{
  "n_layer": 16,
  "d_model": 448,
  "n_head": 5,
  "n_kv_head": 5,
  "head_dim": 64,
  "d_mlp": 1536,
  "vocab_size": 8587,
  "activation": "gelu",
  "norm": "layernorm",
  "norm_place": "post",
  "norm_eps": 1e-05,
  "positions": "learned",
  "qk_norm": false,
  "attn_scale": 0.125,
  "bias": "all",
  "tie_embeddings": true,
  "parallel_block": false,
  "init": "orth",
  "init_std_qkv": 0.0318,
  "init_std_o": 0.0,
  "init_std_up": 0.0318,
  "init_std_down": 0.0,
  "optimizer": "muon_variant",
  "lr": 0.000342,
  "lr_mult_o": 4.0,
  "beta1": 0.93,
  "lr_head": 0.00737,
  "grad_clip": 2.0,
  "warmup_steps": 200,
  "schedule": "wsd",
  "decay_fraction": 0.706,
  "decay_shape": "linear",
  "final_lr_fraction": 0.0,
  "batch_tokens": 65536,
  "seq_len": 384,
  "doc_mask": true,
  "train_tokens": 714600000,
  "steps": 10904,
  "dataset": "wikipedia_en"
}
MLP neurons of a small language model. Each row is named by its layer, matrix (up: input weights) and neuron, and shows model dimensions 176-431. Each number is 500 + 40 x the weight over its row's rms, rounded and kept within 0 to 999. Numbers have three digits each.
After each neuron's rows, "fires on" lists the tokens most often at its 100 highest values on Wikipedia text that the model never trained on. A number after a token or word is its count.

L5.up1415:542488459506557530461467489432549453419529475467446539520475518550468511436483531493564474558366435498497464512449506506501482515545465488529536499506511489533530530489515415460585454477483575546522473467460450504560516518528545563532526462479512563459526427494559495493526459537515489514467529464476489486527463587555488467487524568533474487511526507512452480493472488357524575493457555506518487501502490543471558488477513531491496469448537492445490487552517443526486429523454504487543463541501536510451505427539510462472503527485509517454436518492479458509486480576482534524565512513519520535497412474485476572529523518575472492556552499490501429488418573434540470483467485546527546479532484494560499483549462482442516421445465540511456492503516506465526468523490454
fires on: "op" 34, "m" 34, "P" 6, "toward " 5

L10.up1341:564525494600445531615558431510467430486516468560575475494469457467451502476505508454536475453486558470519499527431502522495540547589481497488476493574543569472480506451503486458506501494434567442509485476394430520500484416492521498566497523486506500392585516479525518489475445482536401549475534452476517552485531465537540543440543506467485524419515514416516581468499533529562583456513439518522495458450540506510432538519562494452507521448524512524509478518426486505511481525506515489469532543479471450513421507488480509523527534506417491457539533496431559501535539512503531489529529510567441471516504521534503483504488539484462516568490475478499447545474488537534486490490477474483492597497500517549526535461503509538479497505481460546490537538417503535489558492426490
fires on: "of " 27, "to " 9, "ard" 7, "or " 6, "og" 5

L10.up340:473433515470533540533577472514508481460582468481454546561482577480475516504527544482519501426505465549501498579445516429493489451564540429468491486491512470498457442460479493478469508581524500546563491563505476511601517536413535500416464522532507515494495531491472533480515482488532458501503482569476532478517464522366505529496564490470540483460515533554490574476501540487464464512428530508501478490465511517532443498446471451470525545485514579464445515518520482476558464511552549496524495520503478505528526463512533534457465518535449478552494559471510470552540485441457490449544471492428522483501509444506532455447563495425521469428512423511418545507464474499431380504525478485492486453476523527456571456562583461513479527499523489490578554541478507415521510498517447
fires on: "of " 32, "4" 16, "5" 9, "| " 8, "to " 8, "4 " 7

L8.up1156:524505423486496458439508439446520466508488471490472501480558504470501406594460548528442499564582506563408517416473553487493504496604488492520469406559500555532591509448508547478522529505491522554464488541470526475477507488454479511484508531477532559456487404548518521455489569510469424498437570519501483517531470460469556462437531531494514524488455517549491498480453505565560556466463544471533495525493579507515503504437496473503482568482552406531476465479516473521509500472549513486469527511522551449461419518533453506435543562429594525510463537473435467489460545422413465528569475542434511443499601495506498543558515509475452547496536464537497559609467519456492519527453501486495561561495497518564501551451482515499503565512464489512506483479494544539523483523524515
fires on: "-" 19, "ly " 18, "ally " 10, "ely " 6

L3.up815:497524451540497456473559520533566471503476498587475450496504476435469510477507494514506444430472507522500520565461462502510534487405534457453473535491516531515460466498427510470454510382465501522426502442491547531491492483579498516553544458426413486461485561448571500479478527564500530467539522569556554494481545466526482465417536516500496522516492475462569537476418454500524454537509485532535502554553583458572445518496502499472506442483560488524557510468513510468481457475416524413482491493504443535513499516505534505485480440443504507466489524532492482487495377516484566539513544468540507506467493505604543501547498476525527509454451529458572478537541542523470500454539463465492458507520488513438496472493466518478523513457400483505494486476448587409522539513567517
fires on: "War" 22, "Man" 18, "war" 9, "Sun" 5, "Bon" 5

L5.up1209:462571557502478475451496477494572465511480528430523462474567532496574431459485493518479529489540483519589488422496381533441574507485472516456507377571536493552573583490498478553507525497558459460530526491438596467545441455456468533494541480467456479426505482530535478488521536496541499517469486527507493541490483519537552417495469420492508453460429491484456552461456524537528493472546520509537530471535465499539490488497468482558523533460514484446494485501475472505442421540498502470488518500408507479446483487533478442566477497648534534427523499449599474482564453547467506459482572484530462492468524535459556526510539498488491497501470531521525453499529493432528495587471494523517482459523488515510530452539505503545560509504583528501491515529459543550387494524503491
fires on: "h" 24, "M" 12, "H" 7, "son" 6, "World " 5, "w" 5

L3.up292:492535571552445509472480508514443468561482492544526550520459502495473502547501555549492480544542448568456447459509478471452446485489500517417552458524510531479464558450503517526509473499460466511506603462494518505485439482529528486604548416478550539498476468510512453499472532505497502557511500431522493495469434526522491529499506537545485514441474520529529467490535469569471623453500482470510523514457539488564555452469502543456462528486530522408421578527520538488494512439478593488474407487510568468443488441528503518480535508510503502486497484546435516493504467499397499530519491533444479479514518481524510523427494455512532527572477501551548467431500483516512462535541488486546501500599462472557574509475507566530557514565469558518537497500534473413499510443559533
fires on: "ex" 49, "made " 19, "make " 6, "Ex" 5, "UEFA " 5

L10.up711:478521449504564519502459495472501532496425514476519499543546532503526544484457562581499496499543514504456473499501440502509483504490518481499458517476467529430475461509460576537503475463550455489518505488418522514470534468458486448491454457567481502473524480486586471524480604565452564523436519496457482457498428477480483502544496453521479532402444436469462485493501470436464481471536477558469534470484542577449529522503504462459532530496593474496497525515521498524399470491521432526555528499524501488536483491436525459498498529517518503454502455502478477443418453466490504505553390473565457505537563468499471441429465459486497572508466509458479541505539503511478535495431487509521490523517500508517538492488517541467475500518481526513468525461496555499483556516587516
fires on: "le" 19, "de" 14, "1" 7, "te" 6, "ve" 6, "ate" 4

L10.up538:428483478546460472454462547536420510420519510430514501572551510555473525452484501485541524507535461484516492527563468473463517517509479512490535431497501506493437563482511486471491487486484495496531513483540512558494530546543485435470505516488552531511522608553475475399476509508407400433515484469446543514421516480476470448528524473466499505528469489507495407545424506474536514539563520522551505494563518459394462544440409539527495574546517520498483454487504489598427439489505548484583459548534500460551498445422562551490510444424457561506538527484430577544577503538484516531528434519494533515548500480495524466530542493496466482514474520501527489535513506491463499487492536418506510454533556461505502512509493504481457549490486536495462542462527483509445496479449500
fires on: "and " 20, "it " 14, "ing " 7, "ed " 5, "now " 4, "also " 4

L5.up1196:394498510475505515492437427488505498444492493503457537476551535444536464513504527454509496463610465555515473555523501443436479553451535500427512498504472509525422440503487450427564467473507451454549548482497522495520502497480512563537442496545501538487416500537563497470475500479475509511501555534476535423538447468526555526596553507552525499475472453507508500499516482452460476513496496478540466512490459523438516514447494503562516475487480484404536540535485523474407494452458495470518483552485491547513543546468523540455474485505556545536531512468518472468454430466509400538508512455466431494506466467453430397528516490479502534517496528438523487459540501444487495435518494538406464533545524431525442522501473506531490445525453450505506481574529546513547470490500527
fires on: "1 " 18, "de" 15, "a " 11, "1" 5, "br" 4, "second " 4

L3.up259:462493458523584558504504488516553500531497460425543498591544542464550526582527549497481500512506525473512391515348516573512556457499491522506449539426422506611522536540477555438509518504542504555570487417505485457494550499535517500528540469487472558539493451515433419488502440494508506556513477478579519454459508590534465527540466487489482455526480526503516503524484431479490524554482615448528483525423484455449486506493482469509498525465595496444453599542523476462489425525568532536500487440546486522526511483500546490483466481489496542378474416391505450496428487441472486502515481501430560539465488526487458467485550561495478512497536503478497481524470530498493482476477487606542426529509423546517512473485496494522512493481480497501522450555524516503553518506456504
fires on: "op" 45, "P" 24, "4" 24

L3.up1456:435530505480518557505479515449554501439463516418541503509570585473521530470469450475508463501538426548527474441506522491597494508489542523487502490529517449517501536520496497569504517458515477520450504518446524509491470431513405482454533519482507504514549546490455439536541439444531458478517550473537498489498539445517519507505491501505487550529505549501529482513547609414478497461482458561450498471514457475485476557410497591470536530476529580441506550465521426546541573496488538397553475543494492524515521516526589459502468452464493441473530520513408511529625533505527517525521525620551495476518457485546582476496542526507479499473569491487515522487512533492406517509511455517428487439547607493449490509497471481435516476510426541449532545529543512513426477479518561
fires on: "ac" 48, "ent " 20, "ale " 10, "att" 6, "ate" 4

L5.up1042:511436470493451442536624469422451480499517533494509527569504562456529480505480518473576498462469528472506471487484544464505498462475496477417512485539522517449443450483461439412450525500562450503528522516543531508484531521464534506515477481491429464509518471512484489546493484559550459471469531491555504544496516454491562571447561489466483512460506510554519581465438548589515460516452528551491526488463524500512517470555438501490485449554614517421368451478476510514492553520479448534544447550496537525508553489498558508500489443480484520538518567445510459557525494514511460473532426477495552486498534565524474515468541496430448547497496544535479469452503515487462500449505517521506493522468491477556475505493510490572495526443489502548506528443517560554464455426452499
fires on: "for " 22, "Af" 10, "“" 8, "as " 7, "by " 7, "For " 6

L3.up316:488444557488488454591504483516588474490508523515472466471493512515509503480483493497466481497520545442580523529566545454462535531502494545493533462513524460437527500565476454573539544585584520530495479537436542498533529447452486469445565482485486576452490524463473500503543571463491499492477482518474452514496536492497527455566549529499473477548513414529535559513465431508582518500521539494531538540513548566524484448559501508483473462478579611556427503515515450476468457451495515544549452515486560436493499402539544530485448532490487507442549511480535414506532474445436494513500482557547452568468533514459487461537493529475528495535530452518452557502525448506409474426508477498522480430514474480556484534491509533518493464497533525517499559493528523557430494457593471
fires on: "World " 26, "di" 25, "W" 14, "wi" 7, "w" 7

L10.up735:426516399547480570534532467471468481558490525519528466605496442581481466606546486488512504493527450512509435562536477535447547489529488505453490420501492471498511502542448516459488549458548524498490469476574481497470560486537454539469499519460472560524592498477545446496424510527571566445505460519442538449473447551443564524506508518512470491515472526413472502516520495531524480524520499485468474484501480492531527536521518501485417500545548520482576521485550504556517466524543534526556532519537556507517448491416417543513505516474536462528530500514515516501519538448482584534489587619512558471482578453487476445528500443534462466468551430477498538472559505512416436461437497516445513485485453485476519515485467529491517506428556503444524491443568447448467504493518544
fires on: "| " 44, " " 14, "0 " 9, "6 " 4, "7 " 4

L10.up872:449534446498508546545612455478511477564578522470514492508484437429490449478470546450507496508532453541561516569529499429496486494523528483519517497459527499482518526446470437483451491478549513492509489441481432481505562503534492511449561509532490496449561496453470504474490493562483401434395492459564479530478576574443480418556522519565449502466503512503497520485427526485450549515476535474477463535455557597519452548489493480494478546500486505457424549464485382414585501440491585444492514514578499513514489448426516474511453480482509541479508487501580492482481522458522527473461440505547492560478434521471584455457514526481488457483491551539501514457521503491481477499487571472547514448493480558503591546469546467470493550458476524446488400560496399498417418477517496
fires on: "for " 26, "with " 13, "of " 12, ". " 5, "to " 5, "by " 4

L5.up754:501551480492498452460497451542488479469495515486471510564471495484491461458455531533564421410560499459517499536574504535488485512520523513504484507453517534575486488469511539486453509493503433447501421529470447506547489539528579552487523549456536540500506511536479520483475549461504530503494516524463457485493530514502480504453468507548522437459507532587464484483525456514521500507522487474575576522526479479483466543445468450468501466509484545509558475499422546535488525445537509474456534429466413503404440504486408520407502475485494478471459452552542490488371484484523498479460482544536498460507542492568465482435533494434417547470469484534497505560553441517491482431515456513582510529497551517551575523535441529507514531491485456539523519509531491416521507507502474
fires on: "is" 55, "order " 5, "Metropolitan " 4

L3.up12:524477568456569432525502540503433483450563534407563564546460553465531526511502555510474451507475470559550559487484457459496577530515496519518497557557557466479477445488466477515527440431522485477514503615459504513493466544558479486539449516517517522436499494460541489447506461467528461517547489462552468528524492534554470499564569521532497446437459567472519410494504538491505517538567493464517438473500493524540464548496436460464494519557518529591533497530547440495480496531494511523526473447475500501547492455483480466509493471549474460508480511428466622497465470478533520468550531537577531442542530494505539530524501467512489499515457462576498459587485491543559501545463482483496487467639470503440528428494530429446505490569537562445510433506539457510548570487490497
fires on: "4" 29, "ine" 13, "6" 10, "age" 9, "9" 8

L5.up13:495500512529498507486510500499541497468457483563489495451527544465467433507493479498503484539525560509540515553471526553537597490496479531486564438543544512492519448496543503526532597518523495527430522472474552538551533398464514496551532534441561568488544575537507529474533461558525424549488464428486409512497417465491468485517507537523526561441447478534502448489526519501528551512540385411487520563473486464519456466486500515480450512527449503475547490514516521561515464491499562504503431450550515453484477520499545492535520476485541492515439513441475505444511538504484526449497388468448470468519464484470443513568527552533532455544450557501462447401562440527567426530514525529497496461441550483511548575441472432493532514493481496428503546530479455449569450486557589
fires on: ":" 20, "ex" 18, "ograph" 7, "estim" 5, "Ex" 4

L3.up1187:559437532556511558532485439482520544467537514423495495453516458490473499469541469586525503540426441487510507485500487478519406477503473431500525538453417469482472483511470561541498487548529533467486506529521517529513544470544509494574409484565511450460402469511515519514499541503496520494450493521425456510563469576509454507503452558404426458499536478539509496503485535578457537474507493513529438586478408555479479475573539493517448492560481545540467499485481526498449435484474478487462510470498479505473496524535508496503505558491587468522532616532488528528551512496489477454510536479500512546481533486503515561604470482557490515456462556527536488620405452438515536565481574528466459436538429444536433444469463465426516524516539461404453395467549549483470519434478465
fires on: "tion" 32, "Res" 14, "art" 12, ". " 9, "end" 5

L5.up899:462488519510568490499536494343483567526541486529547498498451506523529500545491522574473432493457490528471455491476557483506455534504507463478472476491478531538532482483422470548546464465433548500540433506553453522488500516457481467487421555466481537430490417554516514429482541485498554549504505495449485471574473522530531473487457449609628533525466467526404515447569453472535596550483461489560505531447455529549520438512521513585515549483503572492489482558503480532559500505479482507494513473544499450505443412458370593508498460454515587450507547394452495519536443515467508550519504515480477533468533552479516507559530505524447546491480548496553490465448544520515474493505513485672503546490439515457573486454424485478452474508527504537524465489441493534542504566545546
fires on: "m" 19, "V" 14, "episode " 13, "system " 8, "P" 7, "NBA " 6

L10.up254:507520473488475608476493465588512463581533503545524392480490480499506459502538508502450504523390547504502503456442530501547456444491434459490402516493502584493523495465535457515482579509559516500493492531549432541478552485499541453503529487471501557513497450473459481501504499598480488486453507422503500465540439524560542463549533460451509534433477477539491515486516544536461449573569464475393522536550563511486476572457468516472530540459464536514424538506520511533498474480469480568490504513485523502515488447481449512495467455524509538465512494508530513534462496457554542493488519570503494524459473500438521455458514499499492503454505494440469437457390540504513497458447522559508474587524495590483542514487504543517529474432496422562499517544523511452486462457479484
fires on: "on " 48, "of " 18, "@ " 7, "by " 6, "from " 4